config.yaml
activation: "swiglu"
norm_eps: 1e-05
rope_base: 10000.0
qk_norm: false
tie_embeddings: false
init_std_qkv: 0.0342
init_std_down: 0.0
lr: 0.00153
warmup_steps: 200
schedule: "wsd"
decay_fraction: 0.263
decay_shape: "linear"
final_lr_fraction: 0.0
seq_len: 1024
steps: 4860
MLP neurons of a small language model. Each row is named by its layer, matrix (down: output weights) and neuron, and shows model dimensions 32-95. Each number is 128 + 24 x the weight over its row's rms, rounded and kept within 0 to 255. A neuron's up and down rows have the sign that makes its largest values positive.
Before each neuron's rows, "fires before" lists the tokens most often just after its 100 highest values on Wikipedia text that the model never trained on.

fires before: "ation", "ated", "ations", "b", "mer"
L10.down415 [108 105  99 132 120 151 148 149 122 125 118 133 109 133 162 145 165  96 126 106 143 111  97  96  92 125 126 167  97 158 115 134 169 117 132 158 123 141 141 103 141  99 129 118 124 171 102 185  95 153 144 131 123 160 102 134 118 113 167 125 140 184 121 153]

fires before: "==", "In", "The", "A", "B"
L7.down299 [125 125 110 160 128 129 113 100 130 119  96 139 125 127 184 117 130 119 137 148 143 152 128  95 198 158 121 137  95 167 118 130 115 164 171 122  76  99 155  95  82  94 112 151 144  97 155 133 125 126 128 172 118 120  97 150 153 146 124 145 119 110 108 139]

fires before: " |", "'", "ey", "',", " |\n", "′"
L7.down541 [137 133 100 122  86 149 128 156 154 146  74 155 107 105 129  84 124 106 132 102  88 136 134 110  60 114 104 140 125 116 130 165  74 128 109 143 125 169 104 139 157 134 139 151 138 148 145 160 112 146 117 161 118 134 123 132  43 129 116 116 122 118 144 141]

fires before: "0", "9", "7", "8", "5", "1"
L9.down371 [129 149 156 195 120 121 111 104 136 105  97 117 144 158 135 113 126 129 120 153 152 169 140  68 126 103 129 142 129 115 112 129 100  87 136 129 155 146 143 108 118 118 138  90 141 142 154 159 102 130 118 139 197  77 116 122 110 115 161  85 103 132 149 160]

fires before: " ", " —"
L7.down427 [138 133 115 128 104 116 120 134 186  66 121 177  84 102 127 150 138  70 126 104 115 138 119 164 135  95 172 105 122  68  72 149 124 157 143 133 133  91 124 149 135 160 136 133 161 150 153 117 142 184 118 104 136 124 136 140 140 117 124 134 127 137 136 101]

fires before: ")", " (", "o", "+", "%"
L10.down611 [105 180 128 136 134 102 141 107 146 127 129 105 152 147 101 163 131 107 171 158 107 111 158 133 162  84 140 145 163 140  96 173 139 109 108 129 103 103 130 127 140 141 106 140 123 131  73 105 129  92 107 127 110 112 165 125 120 158 136  83 178 101 141 127]

fires before: " ", "ri", "ior", "ic", "ol", "ology"
L4.down587 [149  91 142 147  92 124 147 130 137 134 138 138 137  70 128  96 109  85 143 119 128 170 106 146 123 102 161 129 102 173 146 142 115 111 122 125 147 180 138 125 123 128 128 148 116 153 109 137 129 120 142 126 108 124 118 150 145 140 159 103 132 128 121 122]

fires before: "-", "S"
L10.down381 [114 128 100 142 112 162 139 118 158 107 145 102 146 115 141 113 125 144  77 114 141 144 151 131  79 106 142 132 100 111 100 176  95 108 113 155  84 152 149  90 105 104 110 121  95 119 132 132 118  89 168 118 143 126  91 139 131 147 145 139 103 165 128 103]

fires before: "==", "The", "A", "In", "===", "I"
L9.down363 [103 179 111 151  66 123 125  93 151 112 140 131 122 146 163 115 122 108 131 115 141 143 146 127 126 131 144 150  74 112 178 137 120 136 120 106 153 102 118 143 135 157 117 125 132 141 123  66 122 118 173 151 111 142 106 167 132 107 128 130 126 110 138 124]

fires before: " ", "=", "-", " E"
L7.down316 [164 145  97  85  81 142 118 115 105 122 118 109 137 155 171 178 131 102 145 138  74 117 149 143 136 161 108  93 150 145 137 133 147 112 114 126 165 148 123 118 175 106 141 130 115 128 135 103 159 123 168 136 152 108 143 120 139 132  86 107 142 109 134 124]

fires before: ".", " |", " March", "|", "ite"
L10.down3 [ 81 135  85 126  73 137  92 114  75 178 150 119 157 131 122 124 138 147 164 140 119 122 129  85  86 132 145 119 102  79 143 122 122 115 155 118 196 155  95 135 100  92 130 145 152 133  96 130 129 136 115 120 119 134  99 152 170 104  81 135 101 134 146  93]

fires before: " a", " an", " is", " was", " the", ":"
L5.down451 [131 103 128 141 156 133  85 138  98 123  89 158 112 118 130 157 108 118  90 157  98 127 119 133 120 116 152 128 126 160  90 127 119 160 109 129  99 148 128 136 100  86  97 106 104 133 183 112 105 130 123 157 124  78 119 110 124 163 133 114 120 141  98 117]

fires before: " ", " —", " ."
L7.down490 [111 119 123 128 124 107 116 131 113 119 171 150  91 103 128 162 149 105 141 133 142 144  89 155 136 118 144 140 116 115 101 139 144 154 129 135 114 122  86 146 130 114  89 137 182 100  99 103 156 157 137 109 132  96 115 134  94 111 103 140  90 107 160 133]

fires before: "|", "-", "|---|---|---|---", "le"
L10.down413 [125 137 137 184 133 115 138 173 162 140 133 140 101 101 113 126 166 123  94 110 142 132 118 100 158 145 123  99 125 144 144 117  94 139 148 140 133 106 110 139 119 139 157 167 109 131 110 120 151 143 120 148 129 118 139 101 131 149  97 148 150 165 128 148]

fires before: "er", " (", "199", "198", " player", ":"
L9.down578 [148 166  74 108 116  94 152 165 105  96 116  87 120 116 131 143 114 154 133 145 112 102 119 151 117 127 123 101 134 108 123 109 155 124 117 112  84 106 116 156 103 140  98  92 140  98 102 129 117 134 100 103 116 109 155  91 119 103  72 153  93 147 109 135]

fires before: " ", ".", ")"
L7.down687 [135 130 105 106 138 138  95 152 122 172 146 136 145 158 144 126 110 115 115 128 139 101 119 140 138 102 181 144  83 120 108 128 117  99 138 104 127 145 127 113 157 132 168 110 111 162 150 108 144 155 140 126 139  91 119 100 123 158 145 187 118 141  90 121]

fires before: "us", "ect", "ction", "er", "ound"
L10.down481 [123 143 101 147 122 143 149 136  93  95 140 114 132 135 108 147 106 130 145 103 140  77 120 174  82 141 122  99 145  85 164 149  89 119 124 130  92 122 129 108 122 111 150 124 157 144 111 106 142 111 112 166 119 108 134 135 163 157  75 148 149 139 159 118]

fires before: "===", "re", "==", "=", "====", "|"
L7.down469 [125 142 143 111 110 170 112 130 162 161 145 156 122  97 126 130 108 164 138 127 110  60 157 151  90 125 124 162 138 146 144 117 101 126 115 113 140 138 101 128 107 105 153 131 109 158 113  96 168 141 114 122 116 143 114 100  78  79 164 128 120 129 101 140]

fires before: ":", "s", "her", "or", "\n"
L7.down81 [144 119 110 119 112 154  88 120 124 141 159  94 141 141 146 115 159 162 113 151 159  83  96 147 138 143 137  84 156 144 107 155 133 118 162 123 148 156 140 129 120 117 136 164 131 104 125  85 130 143 112 111 118 151 129  82 179  99 169 123 128 128 128 169]

fires before: " /", "ory", "ats", "at", ":"
L2.down237 [124 165 156  99 125 137 132 121 138 121  67 137 169  96 131  82 148 119 133 114 125 146 145 112 100  80 113 113 131 121 119 169 113 105 131 110 119 121 103  74 139 115 126 104 119 133 154 110 154 116  92  97 133 141 144 104 158  96 120  99  95 119  91 113]

fires before: " ", " a", " an", " as"
L3.down413 [127 132 122 130 111 114 111 138 117 111 129 166 118 117 147 133 104 123  78 124 123 128 113 104 128 138 130 111  81  69 113 145 106 144  95 170  77 156 167  98 157  99 151  93 114 134 130 120 170 175 177 136 124 126 162 156 161  99 150 180 127 138 112 112]

fires before: " ", "ch", "as", "l", "ston", "k"
L10.down761 [140 132 100 101 104 155 141 140 114 142 155 141 122 161  93 111  73  98 108 143  92 139 113 118 120 143 147 140 117  96 128 109 133 148 158 120 112 112 125 150  77  99 101 120 134 126  84 156 134 164 126 123 101 104 100 113 125 141 127 106 113 123 176 137]

fires before: " with", " to", " the", ","
L10.down428 [118 127 136  95 106 152 117 138 117 145  98 136 116 115 173  88 129 128 151  87 136 146 112 136 145 104 107 139 141 105 131 114 149 125 115 145  78 105 122 136 134 147 139 126 130 121  85 161 138 105 143 121 129 116 156 146 168 122 127 173  84 138 136 134]

fires before: " a", " the", "own", " an", " England"
L10.down176 [121 124 111 115 171  99 137 151 116 127 131 103 147 119 101 141 102 142 134 142 134 165 150 171 120 169 143 125 119 138  73  83 119 157 111  90 116 128 145 144 116 137 135 101 139 113 171 134 131 162 127 128 157 165 169 168 146 153 159  97 124 135 124 117]

fires before: " a", " the", " well", " an"
L9.down36 [147  94 162 152 116 145  96 166 156 116 141 174 101 147 151 116 128 141 111 116 118 149 160 133 131 116 139 119 134 155 141 125 107 121 131 114 132 154 115 114 151 134 116  83 113 112 134 110 132  71 137 134 126 107 145 119 102 112 118 118  89 123 131 135]

fires before: " ", "ing", "ital", "ter", " Cup", "am"
L2.down168 [127  72  90 137 123 150 110 137 134 108 127  79  71 153 122 127 101 123  93  97 107 162 149 101 137 128 115 122  94 134 128 107 174 112 110 139 160 147  96 161 125 129 136 109  98 130 184 149  94 156 146 133 144  99 110 132 150 112 129 188 171 116 128 118]

fires before: " the", "es"
L9.down410 [ 99 163 108 110 111  98 113 123 130 161 126 112 109  82 170 131  96 117 156 116 163 116  84 142 105 133 155 131 135 151  98 122 145 126 135 138 126 114 112 130 118 114 122 120 143 109 112 107 125 131 159 110 127 142 138 136 155  95 109 119 113 151 110 142]

fires before: " ", "ago"
L4.down167 [148 119 153 180 124 130 155 119 148 102 151 119 126 124 123 116 104 144  88 108 140 146 176 126  97 149 141 142 135 126 167 110 135 150 153 110  90 161 169 113 139 168 142 123 153 116 121 145 124 149 128 123 159  90 109 115 127 149 128 136 188 155 106 103]

fires before: "a", "an", "ian", "ar"
L5.down555 [132  97 129 114 117 131 119 124 111 113 120 112 134 125 131 136 156 178 122 153 111  97 120 112 137 152 103 150 122 126 173  78 103 119  92 112 133 111 143  88  90 131 139 146 161 103 119 155 127 118 123 136 131 114 121 138 149 126 118 128 170 151  94  89]

fires before: " in", ":", " by", " on"
L5.down694 [132 123 123 179 121 114 136 112 123 119 163  97 128 113 146 153 109 138  92  93 158 102 146 112 102 116 143 116 148 135 117 154  97 134 135 121 141 135 119 138 143 124 119 114 154 127 182  91 135 110 131 137 125 145 146 168 142 103 108 113 123 163  96 139]

fires before: " |", ".", " March", ":"
L4.down572 [119 146 163 134 162 164 153 140 128 157  85 154 148 139 119 135 150 159 137 130 124 154 109 179 112 138 166 129 131 100 144  96 139 138 156 139  92 153 109 112 115 133  86 111 153 142 112 137 172 127 114 151 148 125 171 133 126 133 123 135 146 106 159 123]

fires before: "ed", "==\n", " ==\n", "ment", " a"
L2.down384 [169 116 118 130 132 149  89 119 143 115 119 159 149 152 154  84 143 105 145 133 168 134 115 120 150 144 158 124  92 165 101 173 113 130 112 144 160  95 131 154 144 135  82 145 150 112  89 121 139 158 152 147 120 114 106  91 128 108 133 118 125 136 128 142]

fires before: "00", "s", "_", "ist", "M"
L7.down626 [134 171 119 148 105 169  89 162 165 156 157 143 142  97 146 134 165 114  90 130  91  91 142 124 109 109 133 131 121 140 111 112  99 106 155 174 117 158 113 140 106 140 114  78 106 161 147 108 155 138 142 175 121 126 108 149 137 100 123 151 141 144 142 111]

fires before: " ", "z", "it", " the", "er"
L7.down139 [140 108 117 170 149 108  81 147 103 146 155 114  73 134 124 137 138  92  79 121 131 117 105 137 113  77  92 162 162 110 102 121 152 106 129  99 159 126  97 136 125 158 149 138 119 105 141 101 125 111 148 122 148 101 149 136 115 156 109 138 123 115 126  74]

fires before: "ten", "ist", "ic", "ing", "er", "ings"
L2.down638 [150 157 134 130 146 119 108  93 113 156 142 113 123 178  76 124  78 161 139 125 170  95 106 108  76  96 120 111 144 166  93 131 137 110 153 104 112 105 147 145 174  78 192 154 108 121 106 111 107 161 108 120 103 129 100 138 122 104 103 135 141 108 112 148]

fires before: " a", ":", "ist", "″", "″N"
L5.down267 [121 155 104 135 134 132 111 134 136 164 144 143 136 113 134 156 128 156 120 107  83 167 141 143 135 156 140 132 162  95 154 133 141 144 143 142 147 153 143 120 147  95 134  94 104 133 120 123 158  97 112 106 133 136  98 139 103 106 193  97 130  77 124 131]

fires before: " |", "%", ".", "/", "4"
L7.down108 [ 93 160 152 105 114 126 119 149 116 102 127 101 118 136 114 121 164 113 179  62 124 126  95 156 123  86 119 120 168 103 138 132 116 150 163 121 183 128 136 145 112 152  95 116  96 133 127 115  90 131 111 131 101  98 110 147 102 116 150 134 128 132 149 130]

fires before: "″", ":", "″N", "′", " ("
L7.down63 [161 113  83 155 139 105 106 118 166 108  94 173 122 130 117 142 104 133 138 166 120 146 127 146 158 135 118 132 113 109 126 163 123 178  96 138  89 122 106 137 106 134 123 125 144 123 130 118 115 160 108 112 111 129 138 131 118 120 125 137 128 114 108 122]

fires before: "-"
L4.down773 [156 102 115 110  93 155 127 125 113 128 129 132 147  71 109 122 162 100 178 109 150 124 152 130 164 131 131 166 101 182 138 118  83 148 154  98 145  90 129 147 134 107 161 104 122 109 104 156 121 108 117  98 125 139 138 115 146 141 141 125 120 141 105 128]

fires before: "th", " ==\n", "==\n\n", "==\n", "ter", " and"
L2.down92 [161  97  87 126 139 128 135 109 133 112 114 179 148 116 148 132 131 130 173 145 129  94 111 104 147 104  93 114 120 119 143 175 127 149 140  98 118 145  97 130 159  73 151 142 120 105 134 106 156 123 148 108 170  84 109 128 155 143 111 141 155  80 130  86]

fires before: " |", "|\n", "|---|\n", "ate", "|---|---", "me"
L9.down494 [158 166 141 186 137 122 103 112 123 130 110  80 115 168 151 121 151 120 124 159 118  95  59 136 127 103 111 149 111 119 168 118 132 132 106 149 124 132 117 165 166 144 110 156 148 125 125 164 138 142 110 162  99 117 130 181 163 164 115 129 148 127  92 142]

fires before: "-", "The", "A", "===", "M", "B"
L9.down86 [144  98 109 145 129 146 158 105 106 130 125 116  99 155 134 174 148 116 117 118 137 129 113  91 181  99  97 159 143 121 109 103 110 127 111 116 120 104 168 108 117  67 126 115 168 142  84 159 152 114 116 133 135 104 175 106 113 117 138 126  86 140 134 165]

fires before: "%", ")", " |", " (", " m"
L5.down466 [120 115 125 133 161 128 127 147 141 114 127  89  84 126  99 135 133 143 129 145 119 112  86 170 130 105 139 119 116  95 118 138  87 122 113 141 171 105 143 101 119 136 142 114 117 159  93 133 134 107 143 140 143 124  99 145 121 150 146 142 114 144 117 123]

fires before: "==", "born", "et", " a", "The", "e"
L3.down195 [141 107 155  92 135 129 130 132 146 138 194 129 127 135 136 161 146  94 181 219 122 148 150 174 120 136 111 163 108 134 104 105 107 137  96 116 181 157 144 131 147 137 183 129 145 136 167 133 106 112 165 111 135 131 129 107 149 122 110 102 127 165 102 163]

fires before: "4", "1", "2", "8", "9", "3"
L4.down516 [127 164 131 115 154 101 130 143 152 130 139 128 138 119 134 154 133 148 160 113 149 146 154  81  83 115 128 145 160 115 134 126 117 116 135 111 131 121 137 122 172 126  98 147 161 116 142 129 138 128  90 125 123 101 136 160 121 154 151 141 116 113 155 156]

fires before: "|", "|---|---|---|---", "|\n", "-"
L3.down694 [125 123 102 153 106 119 152 125 114 143 122 158 100 148 166 127 143 133 114 130 113 112 152 120 112 152  75 151 126 131 128 134 164 102 153 113 113  98 115 163 107 112 128 121 107 115 109  76 138 153 144 117 110 147 111 139 118 173  63 159 183 103 107 116]

fires before: "==", "===", "|", "====", "S", " |"
L4.down530 [116 122 113 108  93 132 147  99 172 122 152 142 144 122  99 132 104 123 158 128 108 139 154 151 125 116 146 144  98 139 158 130 118 101 129 102 102 118 190 138 152 118 138 115 179 121 162 119 112 143 104 120  90 135 124 114 147  61 162 172 124 108 132 145]

fires before: "_", "1", " |", "ist", "o", "ing"
L3.down0 [182 144 107 136 158 152 158 129  80 107 110 114 159 141 141  91 147 131 137 187 121 104 118 135 135 119 159 140 112 147  52 122 189 165 142 119  94 111 126 153 125 143 143 126 140 145 126  59 136 108 120 109 118 107 144 105  99 121 138 121 153 141  99 134]

fires before: "-", "ro", "ent", "ers", "ended", "tain"
L10.down240 [130 140 166 128 134 123 118 164 157 143 136 115 202 102 109 112 127 131 138 117 135 125 140 186 142 130 133 138 116 137 170 145 110 126 109 116 104 132 141 139 139 127 125 123  77 110 171 110 116 155 153 103 105 114 135 163 130 131 145 110 146 127 108 113]

fires before: "==", "===", "|", "S"
L4.down439 [127 153 133 134 122 174 113  99 115  80  70 103 104 151 156  95 121 113 111 134 140 134 118 108 135 178 113 146 100 147 113 149 116 131 115 134 131 106 144  87 118  82 140 116 129 106 150  99 129 101 150 160 127 137  79 108 122  99 130 145 125 103 142 115]

fires before: "ian", "ia", "ues", " |", "a"
L9.down346 [138 106 114 131 110 125 126 120 125 107 108 124 117 136 128 121 148 123 168 100 102 118  87 115 100 143 144 165  96 122 127 105 138  79 129 145 110 138 110 152 159 112 126  90 158 117 130 130 191 181 144 130 144 147 152 108 147 134 174 126 108 148 108 122]

fires before: "′", "″", "g", "″N", "ald"
L4.down726 [109  95 108 123 129 157 151 101 139  97 124  97 120 142 125 141 145 102 106 134 112 104 167 147 147  75 109 153 120 139 158 160 140 145  73 128 128 117  70 114 147 115 103 118 128  98 129 123 142 150 113  98 109 133 163 136  96 113 115  65 108  99 157 127]

fires before: " |", ";", "."
L4.down7 [121 117 128 135 126 116 124 164 159 142 161 139 110 133 113 147 137 133 114 121 121 172 126  77  83 143 137 135 137 144 171 121 129 115 136 132 155 194  94 157 186  97 109 117 113 106 112 144 121  74 133 102 116 148 140 137 114 134 181 141 115 143 141 120]

fires before: " ", "or", "ific", "al", "ag", "er"
L9.down403 [163 103 107 154 132 143 132 155 186 128 132 179  81 155 127 161 144 112 116 167 122 151 131 124 130 166 139 105 104 136 105 138 123 127 120 124  94 152 137 134 169 119 162 148 138  94 102 147 110 142 117 137 106 148 149 106  87 145 152 112 109 129 135 178]

fires before: " ", " Re", "uel", "oy", "i", " B"
L7.down359 [160 109 131 148 156 128 129 135 126 113 159 124 129 167 115  88 154 168 115 122  96 156 130  93 127 179 114 166 139 136 126 115 152 114 126 107  90  97 125 160 171 139 105 155 163 133  95 170 158 143 108 107 105 143  76 112 123 162 105  83 113 119 114 106]